{"head_dim": 128, "hidden_act": "tanh_gelu", "positions": "learned", "parallel_block": false, "init": "normal", "optimizer": "adam_variant", "beta2": 0.98, "lr_head": 0.00804, "schedule": "wsd"}
MLP neurons of a small language model. Each row is named by its layer, matrix (down: output weights) and neuron, and shows model dimensions 128-255. Each number is 500 + 40 x the weight over its row's rms, rounded and kept within 0 to 999. Numbers have three digits each.
A block is one neuron, or neurons of one layer that tend to fire together. Before each block is what it responds to, as a language model described it from the Wikipedia text at the highest values.

Description: First pieces of multi-token words, adjective-plus-noun phrases or personal names mid-sentence, e.g. prot(ective), enthus(iastic), magical real(ism), Jean P.
L3.down303:514545428582561541441503447577546439497470495567468464487503411487550493468575492519444503509481424478529502539499496551460493450502536504541483403501479490442466481483461478569459486521506489532518478488486542461573553552437485528583510507521529527500559511447427502539472433480529539463496535517535594391561501502487520475454550507541463475504496441527543529510449524429429499453509

Description: Tokens inside multi-word proper names, mostly particles like de, del, du, Le in Romance names and titles (Velázquez de León, moulin de la), plus later name fragments.
L5.down157:459475448482546498575518483518501518500547431514517483545534499529458503469584488443474437457477501461556557433499555557466518469477432500506492501541459505455529524439550502523479532510621494501534469501506446491527440491505472499463521577545525488465502522552568563508523504508477514473472577554473457523535432522493470438499525486479483544477505492467480488482424498474521469568495
L5.down393:454468431463485499514447533467518464444499493501499533540518490440490451478498523517468509452497522542554456500524488549509526466512470555486474513531434489469405472550518520527545535546520502547476514487416531532631507460478533485472520511516478507484481529491478510447437446440506502402435447511509484467492514492537548458523517521421417545502467492546496477478505532403581477512537
L5.down490:536455455591505490450509465419578490488510545543525458471473532508515461480416527489467518528511505552455576562522479433551544491546497527463489447540508508492476488505450505483529537467477504519480547474461575429505479448506497487522415519517502522536482472539487562482463483478461581491539491559462569512498484557513509487543520552601467533467499461483509478437549463508498455463529
L5.down509:479451490462437518476520454472517485492529498512514588521510458459419511505504542508552491453521519441540518531505502437434519531462499571484496508489500479480505435502471549485519481515535517513509477517512526505580462453476455443409459573591507442543470590492546544570454465495453491546510531501481516536489481510538545503539520498527476448484515473517523550448540499439544450508496
L5.down528:474551538437425554491484553514498485443532491487492537467501516490471521481480489517486550506510476484478517541492515610512437466528540451544474498531514427517492573501507580511520510494547500511504509474512555457567485493595533465476522487503450488573522477549506502513467469461477542503630477496529493440466510493511552444507559502450475489496536470466531527489626560494508491496487
L5.down799:484482454479474454498554599507557454461511499440490518570569534480456533473496535546476495494463466537473542513500473527549442500508492506516483514546452504488461564454523445455520546545463547519510525561537475496415475512471471509519445488476513471485538540600421494581457519477494587518439495506489535523461493511535483481521529564487484465536473569466495469489500570522486498557528
L5.down929:484434477558532448490503516482516505498493414530504494501482486463529492444516542532439467485465456534547481507509534526471503587536508469528512509502506539522543414503487490541467561470535501457525492414528462464513466475488516467550437509503508483470460486560431523483421509489515544504501476450476448518546598441550556431458490529480513468433539517529484510465505478453452488535518
L5.down952:507485526509492535480518475416531504422509480479518506441547547494418454512455441540468496475517523500511411568506500533416542488553497544496426535495448494483557588520563508405473566578484493523511487400480482518540411431471526476545472437516494541507375495521485529487551438492527550499520493489454465473522556506449556451447492512543516458500559527518431514585500558496500471492537

Description: Single capital letter starting a surname or rare proper noun, right after a first name or "the", as in Alfred S(isley), Jeffrey D(ahmer).
L4.down178:466515447494559531480505499530481502517443475502457490490541510545510478564517512525539541488506548485452502537540525539497543450506456534515494541473462465478469514452535486525507461545474540497542480459489444509487525491523438465487413517483516455492515416435556515472503501445485472459468477515534535495491488475530506513532459489497564502416488582570477496513498464469486493567524
L4.down346:552443455519471497465503428504437476468454491495428486508525513509500518487569522410484555496583522521504551472502513581434533474557533440592481504453538527555530451576546515526552469574477460476374490537522465527516519534516463512485543525541490546514524538502484540473535482502514488506483466551446451499510505592553497416499470539484506529506520610521541487446571496463480400521283
L4.down432:458522503427526476552475515458514501507491432531514499449482542552580469475534491547531472506454543511501439535510543532540480497474476534488477536483474421504467534480540558523396517451534473501530440506498494519476471501465456494484514505447454539463505460510537488531507457510509529508486483489480514506540504485492577490484460510438484468494516476502502461495482495475543486536528
L4.down474:528418515504503528506499445576494528504499496423457534507530538509548508437523463502445514509484537560552520453439450593497572499474474496491482552491482457480588479557464520479466497553457493494532462440468474497500411440573455537507480466456546411537540505476536528493497465502488516491571479538499490457559462534523466505495450483476559424495544507544434485492462473517491504486508
L4.down502:476415450482532494476435486534529451494534563447525452552421459500508460542471467462491520552447474539575507514503472524481553468499512494470496501524485447475521484512520481459491542439515494518503554499456480491507414443473526513568522516504541423453489445472501580456551495476444525460476456573502529489609524583487477492523524570543531446438514513518497453500433505526547492546529
L4.down694:601519505431495497478513401527528566511472513444449530448555550540476457525502448451524548490505566519427488498485431568507524491480512456516467521512503485421554522551525509497530514552479448518444517505491543531575549516466504423459543597514506584488470487519417525462530467428490470533426492473510399508536514560503571472446505465457531544466551575557488512448506483440545458551496
L4.down696:499518520518495500487464460551503524507482445483474473456519481483540466436451480517497490510450458501459529434418584518578518532487597481487479532531513532430544441573552528515573471503471524502539477521409456578446473533515501480484496500505542545454507451513429547508424486410534432557524546477498497485505513501455583515492439447533520498441524528599476406428559549492504485545548
L4.down891:478479510463508529559491501492503471479489504489418528455508474529564476472498513503506499517521464469556521533450499552528543474552464532451538557526523458445468482533462499521528464513482502444560486481471448518543452445509507500491466520496498431439505539488474485562518474470464499480546529629562430551482480465508549463439417510485558428454563552488467479458519424502496466569467

Description: First word piece of a multi-token capitalized name, usually opening a table cell or list item: Ber(wick), Qu(enton), Mac(cabi).
L3.down700:571427408517514529513501613509459530512509611492447536479493548509531506494521438509430490571436451543544461522481506514471513510512548485510548436497478461465523486477555544454491481501511505522527488485477499512474433498380520479516519584427505445547447471498515512508471488528526397481554401505562483498553464504475482544515490521533508428569525519514463511451508605534558513471521

Description: Continuation subword pieces inside rare or foreign words and names, mostly in lists and tables, e.g. Timi-ș-oara, Korneе-v, gra-vel, plus a following "(".
L4.down33:455489516477442484451493515485487440472527441501526574479466460442528544531463504504502464441472530458549473463481541506480474584507485467554518452432510492580515608510507536486505466509496459423511489470466523595485516494444484542511506448547547451435531491534478508577507566393517576447517495554507519508480470452515486520508462557512453502478507563470507585548471511455531462601461
L4.down52:554502490523485453407503505563494490455502490484509550537504510538520529509512439522485502519475498492557534444499490514534420479510517516499471481498533515420543583522490502514450508523487499531523434477439502582516464515495521507456460446518530507418478499517459476557537461379550554476532463449500462498480544547510505497495439493504498494460502559512507473503525540503567571509525
L4.down166:522518412517501512491570479566523398480517567523510501524451562483494512554481580494466455481485536536478601460554540459490493495473479499485511465502477542546514553518557469479486466485531518475458501513520469520454458497446479551497567531558577510532532531564442476493466513430512518500441454466536496547519413554530476492527498600512525531514414541533539557527499583512477491461448
L4.down182:502486453490509478483515486476417438496485478576574562548439467489488491557473518458491446448473497515512479497549466527534432533547512494554540451493508560500521510504541447465493504500526539463510457501483488520483530437493540539492485462526508547451551497536509466503483528414502468467486477513516479546535429506504476496543473524498462523479487564554520507561468503496572497535504
L4.down691:535501435507515453505487532533453519473516528514500531519497504513513502498515520545480492605439519557523520449543541500527482532584447457543520473428529546487523467502489433423506464525541462476555495415497432531498493420413558484474523534572512483478519483550475456486457483437530517495535460504481503481564495471505538457506476528474504496445444571578514462497498533485564500540502
L4.down747:483535556430504507483477509517570537507463423445488548415517495524465443462532483478510509496539519492487509508538483587510522530497556502521532570492450548499547491488497477457530492535474505527489457473442544502509461499539485501504505480476479459482543472456473461499462559450499468522556459461533456499443524475465531485466508478490584474465492548534466428420511495511479431544508
L4.down973:478457456518532541490467552448462485457511471543545520509456484540510474483518470504501448578480505595548502446469519527588440589506519515523525534434493535520527479476501495471487481466457539487457507566477461591474421438505480481447449481523522517480489528566561479565480426466569511540577491550469470552526501483471456483546466521470480503398483499494503494493534500446498419528482
L4.down982:526510502529544522491484493504516496426473462530472511463469532524534497490480467550512493503470489509495475499479541469492480522568476543437548525451535502544516543488493496556448482472494486450501451566513477514534555523446469507511528466490531497435499414571486466491515436532529449475496430506525502490504481452546537467481362474474505475477461483577473482530506521481442456532464

Description: Single capital letters or initials opening a person's name or an abbreviation, often in tables and lists, such as J(úlio), R., U.S., N.C.
L5.down38:445496535454510521551481502509416528526492400482507512486414498450506542464539512448514495445466467499500519492591534535497495510535532532473480509516476448500474471505488563464490479492462450504525465530536540507531426477489525584481468486547559460466489532498483498446542496467493520540545536551524494491550485478497485510560514525471536522555542463444532527491506513534549511511508
L5.down104:511467544481544476461463475500455521476577450488485482464485460535465479440528472461490486496503592501495478454434516574457515480413512492502532510480562433501519473371535507506477562449542457518486504526511544543566521469568496538435544563523505499544534427475473562517481576472522503522434541554520451549554493463529414511497569521507459482475501431455516506439448437519498454505502
L5.down291:479560463493527461502487493489484485474492478484482434490523411456518443529566466476532478514503531523485502476517509423527501516548521478508426502508509484425563423480470493511508529467441541509526507492474493493498510539512479542478528531508535364441501519489433505526415457409505539543560500516512517523523523528505584518515445502554537467502409461503500492539512437520457531541490
L5.down566:426457501474529535502500591508472483508540539511449484538485494476512422511503519501489469485439572485479500451477550482514432493534499481514481542520463506426499468429506510525519571503469498567449457454532542478489477468498512584422462460466538386495549501522485494508507472525512495532528500489483432491509388440506468492519474638511453504514517448438512553451519534481524494499481
L5.down660:448505520485522472591463499465470446506501526540551575514418501510527519467540504479455467468529507503465472563510518518431447512482505465527505494507504521513558522518431468528465505574496436539470485435541509539464495466513519491498503457494564487496504520463615470604501480508523564504536511456542472576540544532458483494491477536424469430487538507513510602514517553479557513546453
L5.down711:439447453560488511505440517478571427460507539486556472480468409479445524529510506543581473511463493498532514466528533511526515510532473485543512434566484466455495440501444471471533506422520519431454575539531506472476443472495586520508433565525526505456478535501506521485407414509418519531498460488478566496564446447524441501455520512529530565439451517485500521510510471466540495543456
L5.down722:567518504513530474447516569407443515441529510480516536490504458516508515498450447541504494525478552476472562471487504498537461511462553479510510539491563503453477493451497485527534510499533508511524448508474476526481437498461522545461480512607474472487535506493491464461501505484503483467458483501493487508516537536564484491502554502501460449517477501500453421521547475486597468517521
L5.down788:536471479453487495423482585513542430521496470451505493542525527502545447488465524527524554442431492507509530520498516538538550439483547633505455540478462396521525533503484520514511472486503537559496515487388518532498460493473482494472484481542485542455528475412414547546439474495527480549517407490500420529498501448527481511456552454433455525492488543537499524447530441521502530430537